config.yaml
n_layer: 10
n_head: 14
norm: "rmsnorm"
positions: "rope"
rope_fraction: 0.5
qk_norm: false
bias: "none"
init_std_o: 0.0
init_std_down: 0.0
beta2: 0.95
decay_shape: "linear"
final_lr_fraction: 0.1
batch_tokens: 131072
MLP neurons of a small language model. Each row is named by its layer, matrix (down: output weights) and neuron, and shows model dimensions 330-425. Each number is 128 + 32 x the weight over its row's rms, rounded and kept within 0 to 255. Numbers have three digits each.
A block is one neuron, or neurons of one layer that tend to fire together. After each block is what it responds to, as a language model described it from the Wikipedia text at the highest values.

L3.down2135:121164130117049159238156150099205184120086094055100068133109120108127131106096058189181096175133111122137128160142073077112157125132118160121166127142146129133141207192138153165105115199108116122094172082106192102156117138078133106093125098133121150180165094161124167107148152091154127104
L3.down2612:088118100125173113121171134107128184156153136141122083105157076094118138121093091140190145123126117071129145174081084155077086127138147098183120075166175132119140117134125123127085138235102156141114097142148111116135120112090144084145131111122152090142129101158171184166117100142126107103
L3.down2789:025153125116112117140107200128111102106093108076113158174116141146103171137115115120115108139136145128175200174178178092111178105131092133087133135153158094086129139109145119101142106088166168086042171105123131129151154095138094155100143036079095139084127073095122143106087157156216152152
L3.down3348:098119105179141083157169132113180118143097114151119132167104122126127102168141171146060068132146131095153123082130148191109128118163089120074103168106108105094107101109151159135149151162099026123058184092122133122164146138137149142103154193141135132114098150101139147117116118166115140081
Responds to: Mostly "born" inside the opening parenthesis of a biography lead, as in "Name (born 1962)"; also word-final "a" pieces in names like Padua, Kuala, Nouméa.

L5.down1874:135096166141148095122128144096103117103139205101166148180130105130149150120105131137110166123132093109106160112088115080089132145148133142140119073105124117119075146092131122127166118138095139126142076143093050080073125174116156096178184141091145116132164121188087159143081137062137116156
L5.down2892:169162148130084112144109186093121160108079114125160191124177116138154131150178139125155106102134120155091142123131162158097128099123132135107101157058077136153121076109125084116147122103073117134126150142090137143078085114104137102114122137156140089122121108042112111121146167116157104099
L5.down3130:069118144151187097145107136165118079149120125118133117122165082105104103154136112088117082110123117145125107143134134115126101176132070235098081139122123091138143139155118132130151109069082169098139133145135124108133109138113088148135090134208104151110108137128126164117142120154147181138
L5.down3557:066150134168114155119101170097094155184114127116090122164170085082112146130102077114118181093132177150166099095103108168096114101108089190088132060129118173121111158148156106129172146066105151116177089183135148150073127126046104096137102101133162130133095090060083123086130164107131150156
Responds to: Later letters of all-caps acronyms and call signs, like NXT, S&P, WSM, CCP, KXPN, OSM, plus later pieces of split words and numbers.

L5.down17:118084108116094154087171188108080202115117137139103074071122157153160186118075101099170106175081119082177136099096097109115158109087155065182107158109127126111097148090163147126143095159113091163154154203174127167129168105150144157095075114109161102110123106074144140117056206124113126114
L5.down888:140138166077149084120133113109113135121113123123099125097145159095172100115188136155147142096100040156114132098134149174060181177095108069134160096101098151175124106102168120144139137208126116065111161182092124123160150094106133097113166163162112157166134102074172134172212056118117149119
L5.down2540:127065135147155138130153131068147165069093098111133156133128157167142120164130077159114117135189162145066201143145199117177123129124185148188150094143103104135145124097143167108066146117112102130165141141132164152110144087164096100112125142096175142132129116116136101135113141023049149142
L5.down3353:097082127167094144138075118192142140132125097124125147110084168164125137128132138145051093140165058157109092109068193093145122100170134059148108148122162152088161161123069138123115103024065133171125089102137150132148102109134134054092135181118119168094155107117128176076181135167179136137
Responds to: Cell entries after a pipe in wiki tables, mainly party names in election results (Democratic, Republican) and numbers in sports stats and records (26, 30–24); weaker on scattered prose words.

L5.down708:180073125198097169148145096141156130169139132110155166136108141106121075176156134114126147131163111101114086145138165168098132058164144122137084169161166144110149117149167147100101115110110144113078156123126163111081211094169132153103107118086094100105132126091151155128127144122106117169
L5.down1413:154112121179098136137074137114131076098155092152160142140159120123116087119095149127140131143147163133126156119141139161176114181079153170082199123091104127108147149138141117143154144219130091073147140128093189179120151171171129146123160110163117183162121157183138202169116156128054168088
L5.down1467:157055162113113149173113151161148151125131116143126152100136150159117106115025133160098109162105088124151128129112127140101127113091083120126112146088186137127157114174147138114166116127145095124141110163120113118168108140152119136136164121102094119166176090110152157110073109136184158157
L5.down1831:117142144112186121097161092118083134198148166124087128171129105106175149199105111148161184131187160085156153176103156100124144073083143106117081094111068150143175112129059173070108196172158166117119138170169145110090161116171150155124137183140124126130125137129119157122109156159199138152
Responds to: Final plural suffix pieces of split nouns, such as -s, -es, -ers, -ations, as in phot-os, sing-ers, department-s, often after a number.

L3.down419:105110192120119083089102094088092083119127151138124107151100133151129094119109160138120175137095121186136112171145126134174135140102128134102110114112125140192143149104146173151100150022138122103086152075137081088106130160103153131136202100117148065100142159116145027120137076112145138143
L3.down604:106082176160185090097093098127136135119124163133102125172120128120115148104123158147099146187153134172116095133117089123139151159115136129125156112131115145179099174131157161189114182059150099137114109116123093115093119132122124098127166071087144100106154120072120052098107099094134113167
L3.down1499:107116186167184106124124107113121133113114166122114118176125143143113134090112138147139125144172145178142123152094118124150149122127124140099121137089108114187111171141145159173106146073160116135117118089161096099105122162130118112156167116052142100097192125127155091090117141088128091141
L3.down2846:106117175158171100130103116126118131083110169129114111172102155129095149090120136106153113142155123154141119147098108109175160135119130169091128108101107129150127187128141147172133159088140122117110132074140090116094143171119091132154176128056154094108182118106133065082112128088142088158
Responds to: Pipe separators closing an empty cell in wiki tables, such as headers with spanning columns, chart, stats and vote tables; occasionally verbs or pronouns in prose (is, are, he).

L3.down1208:126140114132081115128172155121074178091127116114163058133158116085145181102097132187106131052120110140148191107142123114105187070114160145124144134124091156134119161118176104144139116162152133184121177166081167096168169142173113132139162112076112097078163110128132144127132138191144129124
L3.down1402:130142154109105136106169141096127154097074120097162092111151092074166174090143134151119177056142143168139171070140146081134199075137140125160129151157122092131131158144173098145133107243118164154147136139108140117171161087160183112130151088021160102096148153148128191137110164140160136127
L3.down2473:134168129089148141126143164113072191057137123183121099153154127102098166084139179178116147102141065178138180118140144104099168080155193127121124111124111113096140142143158137159171151187105104174181143174154140070148180114201123136109135128074134114088188148141176135085101150148145117157
L3.down3500:147131162137127127156160110144029149069091110122177091134124138065162170132093088142154156098112125139129150096148111128110172067127152146201141184192111138131152144130160136129149137211134144167111179090096153140138153161115150096143131092081160113068115067144164144083118106138140093151
Responds to: The token that closes a quoted name, title or phrase (the closing quote mark) and the last digits of years or numbers, e.g. 19|18, 18|89.

L5.down645:112108145063107150050142193139127180109075143135167107113150134142127156103116099151062094116161133103107139129111115157125133128109107146109137168101108133112146163109120127141138114148134089180147121108139175109166162190119147154109104059127133138177116104136122073136131146136117111106
L5.down748:158120131132096158104108206182180006104118125106202093168172107160128083091147152165140124110128096076140151132136120149172111106159094152104188123101130063154123155145138120175123117080113147129130136044102158126128121152139123160156153090167094157117137184166151107088150192155099131154
L5.down1294:124166199084125140148109139150107114139088117080145153154122094140126108116119129099124187094092134104185145172140140137131087156143109171137139141115057151120225170094077092105177146164155049166107139120136130122253174176145128217142105108147172135120176107143151066142150128067090118143
L5.down2761:153165103125136172145138214106150105149117089114192137170137162120140141124103138166071125168100137079108120149143135162130138112121123134106163101100120073069169249110136123138171139095151134096145131089136117128126160140131162135099157124105116098127115152126165166097130179102088177093
Responds to: Final word pieces closing plural nouns for groups of people, e.g. organis-ers, sail-ors, crew-men, and occasionally plural things like claws.

L5.down100:106160053118106085093134161191111072141152079132135166077087121109115085152152112183098094147129141115180145166094138190148107120145092164165074150086119119119133182110171123124168111100139155123151091141151126102116183140204166117138110025135127157149050138094143135165124165120130152150
L5.down1228:109140107121093112177143189138139121133170101119113106078180117130148178117131120105135125142105146113116131113103125087165150088134054129138160103181131184075126123065115163113107121087132136136161132155155131145161115086120100127176063089116156116134101193142082195119094113160068116157
L5.down2885:076110064117066135101123150114151115116149068140037132138098136167154132143183091098100150110118169203178104135130169139105073103114140064138154169100111071079121064119070096164202116072157166091102080139152157140183123099127089111115115100061104092181070122145160069130085097167169164129
L5.down3214:140119093123094117146142167156130141163145118089166144134173179100098129132105128165142105160111128148132113114200157167097116088110083083136143157156127057106126119089115176116138092053101115083085123120128099192111177140125169171216116115102122139134100152178067149159133137108174138120
Responds to: Tokens just after a Wikipedia article subject's name that open a parenthetical or appositive, such as born, ;, (, also.

L7.down470:169110131130152100120114154124115060145209109180132151124110187089127080154178194117114114086146128145176131140133124085147070162149152082173165108124119083134102085132100135136118106122123145120058119096109123165116138093102107163111127152108087100118122163157122150118226163128084133083
Responds to: The first two-digit piece of a four-digit year (19, 18, 16, 20) in running text or tables, as in 1848 and October 1920.

L7.down2893:110126081126154082088096119107112222140096140147185103121183170163155099068158145125121161167075158129132155146136107122117158101154121126124125127087093129137067129135110129109101100092207162123109155098112134095141092137170105091107122127099172155071075124087100133107137137179112188130
Responds to: The last word or word-piece that finishes a multi-token name or set phrase, such as Outlet Park, New South Wales, Film Studios, Hunt-ly.

L7.down1396:095114175127138124137119071146097139142121180107090162182154112125104134066131045170099119122193096099150113128149152108117094116123091183122160145104063112151123085117124160117125156053146137209136195176142172089112129166116110133210120111066068147141126129109130162128080168132119114082
Responds to: Capital-letter pieces at the start or middle of all-caps acronyms and codes, often in parentheses after a spelled-out name: SA(IMA), (AA)A, FI(J), US(DA).

L5.down500:165142105143123139151165177070072085104107140095137134182139123117155153138137128147149143082073156140210122152102160102128078140097195118122113116144157106181112140128155150089148156123111085132116092054094141120118101180132129121129137088148117096161101113142119079134178079141063117094
L5.down725:088112098125141130068092125112100104149133118142118162122151166116151096112163111114099158110115158109144113084112146130112130195115134094125106140187143120031139085111099131113113112169158115130109116061150112066200130102071132148075122131122112119180122113134180134166184146148104061144
L5.down2060:145130085195134158126142102117122145165157155159098141162128126080102159136169156123131115109119196147200155115125127107158121148128082149178136146052133163180114118114113203069104144167141138148169167144074135153063141124157191164116096148161125116136119138093104136062151129149161093140
L5.down3151:115128174134173120157134128113183176092114081129118203149179143159183096126138162130158154132147113138153118127159149117194092156098147120139134098155132068194122133136109106083102089070134147053141073090100118134126142121080107106148192097162122123104107185227154091120117126139091062197
Responds to: Middle or final sub-word fragments inside longer, often rarer words and proper names, such as croc-od-ile, Bucc-ane-ers, Asc-ot, disrep-air.

L5.down691:106122097133182147177194115128113161160173130126137131130123142132137113119163094136157065173131116122057147158128140150079134105161118084110109111097128124158107093106118168156112140054138099100177137183113118113088137125169093149134140183112109135110145119062171083069140103125060097165
L5.down952:138125116144130124138126100109160115154161120163109134111166121119142121101151119117117141131126141135148166113123149142161134140160118119144117142145117151143119081148137151127135114071130103108161159145114110144112140138125131135106136144126144165160135154124137107152121150147092124119
L5.down2308:110132110129145146115124114143133122152129102140111120069101129102120137137139139135121146119123137134102120120100102123143120153125135115133125143141128147113124130161126135114121122000140117089151115139134100137096157112147129122111138094133140139112122130150115131139133126123140141125
L5.down3076:122122114102132102129129133103127114143125116122111128135129105150132119117131100107128119133129163124129142142142128134124117122159137136137137181118139125122128121152114121136134124000139147141119159102129131130134129131128114125128134114140127109101098141120104077141110123143108127108
Responds to: Sentence-final periods and paragraph breaks closing a statement, plus table-row pipes and list dashes, before new sections like "==" or "The".

L5.down824:128131099142137081074134131102092137090107125109147103143117091115103114118115152134118151135093145087123100173160121180114077178098144150142107122148155180205182092147117098062148054232138144121171119106093105141117138115101126173095125157161147150109124099114106129148132143090163146115
L5.down1435:131115111132103153140119123093006128150193185144108139200114113145111044196138174155121122127201138124152075155118163106118109142115122094125059133123115119134121178121125085105159083137099148121160163077129099101140095106103069110116112158105179109126105123146102156109147168110138109103
L5.down2045:090114154142081117126116137144193123126101109104145157102207132076139134141135111123116139094111132121129103157096088108117080132180115108119099164151143182097108141160159092151048132088109117159174120180108110149099160114105129144105105177106150131156183126159094165164134127121121140133
L5.down2730:115132114166154126123151162052104128155138118076123176129065114166100153210102180130155141146120136169124115120089106106116035094112134109098117109148153051108129144120092084136181134129129113126151172121120098149150053113177100094135146170109129165137095109117100090156161054072169153122
Responds to: Conjunctions, verbs or punctuation that resume a sentence after a long appositive, parenthesis or list item, such as ", and", "), were" and "; the".

L7.down2078:107123178121094137117121122089103133115134099120100090095082171042152121120127165136097168165129107125121137119057115134075122093115126130106124175140136135100119116129115140047199135123136189181160087145107114116103115125135096179097133071136101119115186125193105103216085139115141185104
Responds to: Final word pieces completing a multi-token proper name, often a modifier before another noun, such as Fibonac-ci, Crock-er Land, May-a, Braunschwe-ig.

L3.down433:192091200179125105125107127118110131074142094164157255128143167127150141177152088104136140131151142119136079139112109107118164114148087162173124174119118029108115175129176184089137143161128150166124137123121123110109169119120155133137142068110107148136121163144214117090173128093128114110
L3.down524:144083139158147138166108122108094143096142101146117216106131131178123176158154099133109143143173136090138133155140142091116150175116116131152127167116130075078101170117143209107185113130101096153168150142158110110125156135093130151126128121128092194157100138125191149150152096053119130124
L3.down1320:169080193152157120150106139115099129093139100143165218117141138123147157173111071122118127117159103148125074151136150113093133164159132175161116197154138008091114176124153171066140129181109159133174168101143120107072152150135117126079111101151125182160090147173202058085143127106093092123
L3.down1464:133115145146148059138142179088059089071140171139111158144156123104126136176127081118153146149144148089120125135099108116106161139081094189105130104151166106141167156151143168148139105255147207179151155114095118129162148188134166139091154112072118086086145136136149127079142126083126118099
Responds to: A lone capital letter starting a word split into pieces, placed after a hyphen, dash, opening parenthesis, quote or heading/paragraph break, e.g. -B(ernard), "B(ony), ===T(elevision).

L7.down1363:143139136105101125081100134083116139083073134141177129155101146122077167202128096135082127135153140140162138097150078108219135140177125128135135160082127096144139118152132074092173106188138115103128111105084145128150156109133171163150101089093154096149166142111131099139118112087106084127
Responds to: Final pieces of plural nouns, mostly groups of people acting as subjects (students, scholars, voters, villages), and surname endings like -ins, -els.

L7.down1973:117108159107088159157099128163009162088189112129144135182118135127114096079176067141083119145117095143099147117117146172088151159117145141148142197081152139144122090109168097180154153165124132102105141081117150093148069136113059117126158083149131092182134121151146139122109152132102129149
Responds to: Commas, closing parentheses and quotes that end an inserted noun phrase or aside, as in "(born 1973)", "the Custom,", "brilliant",.

L5.down1186:121145091123132135184099104166093168161100088171138132172128127144095148144227123116178096095132068148167132168107162119114132088136163117146094125128043197094172088133095153087223140169125086116114149155123160126143123103118096122135103133098115117150110151111096102118175139087158161199
L5.down1688:150129084123165172137144076125105115118091119111133174110115133112095120103153131120171191123180086137118155140135133176085156107128123028143089100139154119086127122132104106134118173123155062136093147116092088138096109127160189165124139111081039150135235070125153136104109061132157113117
L5.down2132:105148083142130149129134117087080127157082139173122124114155165199115087158131122094103145150122198098100132188098195077135132121127163155120144194134156113101157178100070142131160123098127093123079122149075125134103079136154141109173130128059151089136098059092132147097133144038134087118
L5.down3018:135237111125148106143101137102137177098106128145226183153085112110104064138126066091082126092140119141099138155112195120131101114089134104090181108154081126181099118120154102169116173195171106182128125148120126068179133171144138116148133108098149120149154172128129093146143113142179125115
Responds to: First token of a proper name, title or acronym being introduced, especially the "(" opening an abbreviation like (FIVB), (SIAC), or "The" in titles.

L3.down1266:173120128120143170139178146133063152064111113163172089131132110096162168116130131124133204091113091135134108095094132121126155093124151132154142148158115129124150134117153119129132119159110135186115158135124149098138104134151171125156132134089113121107135134135164107098156130119116107138
L3.down2052:143123114124131128139157156124117169097111135118115062135151109119137179131130139157128155035133085139194184108148125084132185091132190121129158139128101168131129132090172138135143124204130121248124175171131146131134141122170105115150146145054141107142181158117102108118131109140116105123
L3.down3259:130145129110135141151130142136129128032170123111119129073152130129150128085160142163102120109085134164157200136127108099108114125104158087123104097104170154149166128111150094159197068139104136138193110133074100088084151104075162078093199127137122119119148086121192187122109110147134050149
L3.down3322:151131117089103139112130146119137155103151137156151150084173168140119157128124136160110166083111078177165128096186157121118165123133169112157176133136106164149133118148143163128165068213125086152160169133123069106096138151151109064081142180075147103126140073148170192130176167162126093128
Responds to: Final word piece completing a multi-token all-caps acronym or number, such as CCP, IUCN, ARVN, or the last digits of 1987 or 165.

L3.down342:081085186158139095121086113091142120112127147134120140109109117089157116118103091119097161154181153115140123154137138137122126159134101076114143141099131113114088164128186158142128138015126123140120127073129122143132095164144158123133179151124105158117177120168153131098155115118152146139
L3.down475:116143101153146087127125117106150145134127134098119116071116123100130122085084066116165166131151138109127102140103142136119138151132070083132139139096143155151072173096152139156077110143138099111104111126083109136100105140134130104119106173093127113137144121126155151145152156139151090123
L3.down537:133118147125116106111068128111159113110148171109143157091156090107136092112136136106102184157151135128175131144141159104122105167131104109157166116111131140141126155212159159112110117180116140162074117111114129142165109089116147112091118146132169145097158162124181160158140150074089168098
L3.down1791:086081116095171084088107104082119103158118108098162123085153106081118111114137077115096149121123181131196196120145091120103103111151101103109141115128127132092143143174138164100155110168156138172130173133132124160085128123112147149117162140135111099079122122191163163126144135125106151117
Responds to: Words opening Wikipedia section headings or list entries (Athletics, Notable people, Personnel, Schedule), plus opening parentheses before dates or glosses in lists.

L5.down1658:132144129099118138141130152138168130126162163157126147201114139131198109095145148193098118148197122159114119136110133103183113166121113170135131158063141141112114135083160102114110130145115128105203061134059081164129156117100133139164158172123160140115125138113181127161116126149166119185
L5.down1698:149169164126133051158123106113152101146144083123152151120159151182098167137105159091118139137151142163129107098153153139186124128089117076159122169119150137117105114139064138110129134065147107161111151180105130137118140115126100138097115066159114127194171106164090165083099136088086087123
L5.down1799:108101078134160149114100140153110130174111171130143129109107109071195099107128155144105178117122158110146111127160121082122148124111164134186127170113161128110198096071103142141146154051104119116140150164116115132140162144173167087119121144130160084119073126132097133108089149096146114128
L5.down2670:136109112138191108160126127113102150144175100135132086129152115085142189129109121162148088161125171133129088112156147125114125145094114082161138137108139123078185119121177087080176142171088157157073145143145133133167097052110127124036159107163157116144105117118164160120113072102096128146
Responds to: The first two-digit piece of four-digit years, such as 19 in 1979, 18 in 1802 and 15 in 1530, usually after in, from or born.

L3.down208:112089173163134124075089120097144136099076157115147081121210150105195164174128089152118103141143116146071152150139151171124090103166133126148160046148128062152132032089140185088125136238167147119110157060146139121109135119174195066128163146145120095125127180138073119153131057109073166121
L3.down234:150127146107152119113101152145105098135144131157105128126173145190121104120157097110050119150095112121103097173127167116142084126109174132136089137206120096141090078180131118105120129255081134104096150146135115115150134096143171112130144148170162116141107176162138108124139149059088099118
L3.down962:112130167169125118182091129107138110152095134069096138118146092128148142135159105124108121149153163090177128199122083141153107133114132143095171131114101136176117147166106151098154140048087176091160136114159108128090094165128142118142173110107107128075127058188188091065128114124124117147
L3.down2965:115073103116153080095071118129118137123167123129146116062146097182128091101162150082124158178106167095125093140169130128112081200111141135158137086174109110114106115190099182106122163196147122081106129139148129193134147107173205121106109148167162114157115192188221184115181091107074178096
Responds to: Quotation marks, mostly opening ones at a line start, e.g. the "—" denotes releases chart note or a quoted oath; also closing quotes after titles or nicknames.

L5.down1357:216151141102096152127141168118149203136145123118089128083106094107122153112103115124100121079110102128128163143151117125074168125137128085075109160094130150102160101060118176118159138211172103102167147145132136173183136081112084069121138110133165110092100127072084129119114140136166092167
L5.down1579:140146067107123123154107113134087166091145151157159148046105139126163157107137187117116106109087072144119145134171124127111126129154133164095146131102141163067126067087140080175109122097093067133119087095114152153147162205112135111133121169144094121116169116129058086103069137130163142096
L5.down2303:112130125104154166121182112159117111117099132146193153104129095146114172165108140139121169023171095144089108132156114158142116090138152144099088078126156059098088192140123129136100127088168106121095117097129142123109149199088161148154138113121091162161161131105097047143088121087112153158
L5.down3431:154193136123123126139131097094090147140150134099109107104110123119096112127107157137116129065114126209078134144144155099150164122124176136129099141129124130143159178138064123131096068085114143116123166126127098138096075107093165091122149092155051165127103059084117123117137140118123065103
Responds to: Tokens inside Wikipedia section headings between == marks, usually mid-heading: and, year digits, numbers (Honors and awards, 2017, Draw 11).

L7.down1850:166164117138119098126168091151096154145188116144126120088136115145154151133207129106170122125149153134159095184175082108109070166159116096138169107139125070128069147130139100113141147043115134107098101139132073128143132134172142104090084110167171116068103102173103091135172101118166147170
Responds to: Last token or word piece that closes a heading, table cell or list/infobox entry, just before |, ==, or a line break (Colise-um, Cerambyc-idae, 20-23).

L3.down31:139146149149074127119148136123140127128141103124140112139151125089187136136075136103131150081119122154095149122074132108098152133125129120093153163184132210140117127126133109098131118255152181121157148124101128119101111139146196127136116147111110116151150078140099119152108165146163088159
L3.down1571:095119094063135148152149124122067133108117100110094075155126080111086133115108182147174117104148113117161141167107058148132144126149145173096102160177113176114150135148158135117109134221168137161133125077138120056127143115107105130140103143075167168119154105158136063128114161152143059127
L3.down2278:122195141053153115156145133144064115076137109063103164094109078162131128139081143117153157115124146114160184129111075111109180168073208118126159131221148119125122145067131167100088109168140158177136138157194101129127144125125139156150103173084084103146152122132138097125112096117155144123
L3.down2838:144151145125115115163166137135145125106109124152167139165127085100105144103170149121176160158112111065118092106168101066134105122139166104139109173130074151094089124124097164143105144221133140143123106133103137111154117132061096119155159132103119147162131109138195167163097147109131117123
Responds to: Short word-piece tokens that finish or continue a split word, mostly foreign names, such as Iași, Natalya, Violeta, bureaucrats, socket.

L5.down33:105146078220141142092151107184136129122128193127128175147114117135126108161106133128184145113151175176144104138173147117170150140138175074152091087159124154153133116166161138152100094122146191089122146143124142102172084112123156105174024131136124107163143129079137107092114139098117169151
L5.down797:137136079173106117111152131149195170187168171188137089112133122060060153161168131176138175132136090137115120157107144099125138129179157157112115118133096082150064154119148122157187170190130177075126080091163146086078083152123121089091083084095111061110110131119090130140104150125161156150
L5.down2102:135142114128062115115127142107134119176153169078186123104132126171094139140143132120151122170145127136128121158078140141204128101201133171135187102123130100136103117145151130145190104122133148136102066065109105115161109119153100098129056110132135097112097148127124147114147111145117136151
L5.down3518:072092134105143212174121143066133103099135137089070152098177051110110077090122131105082140090127205121110106141209119125126096149122168196122126092155110128089146150113116124091169121070143105092145119159135165104158137180125145175206122090138128127109190136140150103150084124039037190109
Responds to: Final token or word piece of a head noun closing an institution, event or work name, such as Research Center, Railroad Museum, Exhibition.

L3.down1050:128081182139112111140134099112134148112137149195138128130107110053092138092192185122167151171073149147135121118105163117109145105121139150154107064136093101139111099146131145112138180203164112167178108167141139106152086091086120131100103111081156107109116132052113138116146148130127130167
L3.down1818:179133188145160116136152140068119134133168117124147106154100152140155177137116125102163126116130096136110142102129140111146094161132060160144175166160086110184150092143202197163117087133110106129111139059141182115154149127134114148111180095160152075081116150101092119118157067137098142117
L3.down2297:170093159144105057080066113127070170099062146110109126159096094137109121077116169133162183068168151116079107105152108135093110177152075092158084112144135157155136142129123157176104165173130151157130144174166092114142165123099133165143132144159106148160171152116187149133216154088133180166
L3.down3307:175068042175140137057138118126124094107105139156120076096076107136156090121154118084125123104157163136125118112156168119167141147110116069084105132106055171091143117108184101165114173000107054147141114076137118126244119070093150140119127170181105126105148146159146129122088153137149158139
Responds to: Three groups: the ″E seconds mark closing longitude coordinates in tables, "ual" inside headings like Qualification and Annual, and the conjunction "and" joining nouns or clauses.

L7.down1734:170153048144137133096100131110094133079126120133139111210089150145110176126149105101062145137101122099141150121126097037173167143136194137107143093154135110130067113162151084063134158151114107084149140156066125153110135141112136094137145105099146124084135162154127102137103145075104121122
Responds to: Plural noun endings and plural pronouns that head a sentence's subject just before its verb, e.g. Bunts, they, elections, teams, that, then are/were.

L3.down286:151170145091125131161099140090207112147091132128090146119042067158085084128154157076129101097111130157119090147119180136148127126106088135133119098138098094135135118159100137158152171255134173119168155076148141073162101132180119130076152204172127146138119132110167153078134141130158110140
L3.down872:152177085049154125100127164106178162177112087079149103188112115094134159142134082132100118108088157156137138069102149112103142134139113156128112166104141100134209145146128128146105105255121133123126171125148118148157162079160175126158139119111166101130116126139138132090171166086146138105
L3.down1796:143155166110113105130132119152159141085143110137103166136083150138162181154186124188157046102122157138139137093120153084117140093119135161093083155142146144120136092120124137185137157201100114060097132157099097132131111119116105104098177116095149175099150082136158178128117168128176130114
L3.down2050:138203147112173151173209157174125088110022109135104136096056109167116102132120139130162079111100129145138089136140140127192124124077106149160153208170141109142121161170148149139096157151187125049082092084122184065152101184169143187125129162128178132132133102142137185120142080089151069110
Responds to: Mostly " and" right after the comma that closes a list of three or more items (Wainriders, and), plus scattered mid-word pieces like g-on-ocoxites, att-ire, Pan-H-ell-enic.

L5.down1289:127060167103099058111152162184131129125131188150126127082134106133093075073210177087154140114140112152118090144151141113091150132175116187154137128101180143123127162111171082115103112121103127127119095103158128131104168076162120130078114123134138191094159132180162152117177171103128144125
L5.down2041:121119089088170124126135187143136092183129128119098102118099109127122103108109168136104107130101164116130128174174134134156136130112115101120122073158125114143073155161080068149157127154129115026141111166099119125138157059140087146145155134162192155114104112136172119163129126131199113053
L5.down3011:133129121129104164117115120117116076118098138164123085134163167146077160160109090112095197132175128116142166091125173143123131146128207090167169087111144103141110104133154164088116094136133162177146123109109139136106168100131137104112157118127104115117132137116159060089180121079156118143
L5.down3089:135146127111153090086177098162163166166131134144185154157155199124182121116165119175110197087130106161136129147139134100177051105094106133108136134181079057144094178130120151134145118174147127159111169057113092045157091129158099142162141089099117119133158082109119107085124160127183112109
Responds to: Words in Wikipedia table header rows, between pipe separators, mostly positions after Peak chart; also Results, Years, Nat, Votes.

L7.down2841:144060145152163094166110146114140042149109113151132188077142163108120127138160143110156158100130096087114140130042120083103173152189153171068114119146137060062149169140037044118117132131109108165146039169194102188102061080090049186183149130068188106121113088131169109157144165099132145134
Responds to: Fires on tokens in formulaic Wikipedia text whose continuation is near-certain: mid-word name pieces (Roos|ev|elt, Gre|ene), table cells, census units (sq mi).

L3.down67:117131163091138098075142130065115158095130183070095127141146086103144145103115220167083080091127090180150160144148133103113177097206113128083135149114128110159160162156162194178186109097118162170151145108133128102100158084128125113173160100111132080088161135146157169123126150182125107128
L3.down93:150157128171110129097107141113167139094114115178174173132142118113172077089123129132062134196098066136155111167184151119140128144162128071089136130113115092121137174166186126155140151004099052144070096064124174122190109088133160116125164164144129073125131171116124163162121101106127115158
L3.down450:129142174130110121103114131095134154067127146113174170118157096112142111105095143143091123146112092152158157156205155152157151100193153127078125147130136085111144203148160145126165125100090106157092126084130133118131132089146136125166145150113115104138121141157179146133142155156136117099
L3.down3275:106123118154125113130148150086115152094136141149154130141143091067192079124105096147073136077122104162132133104122125138123142113128152075099136158151124119102139188164184155097188119094130111150114152114118143088126165128129116089107183175067126085135104133131149156139160167131128151144
Responds to: Last token closing a multiword proper name or quoted title, e.g. World War II, Supreme Court, UK Albums Chart, or a closing quotation mark.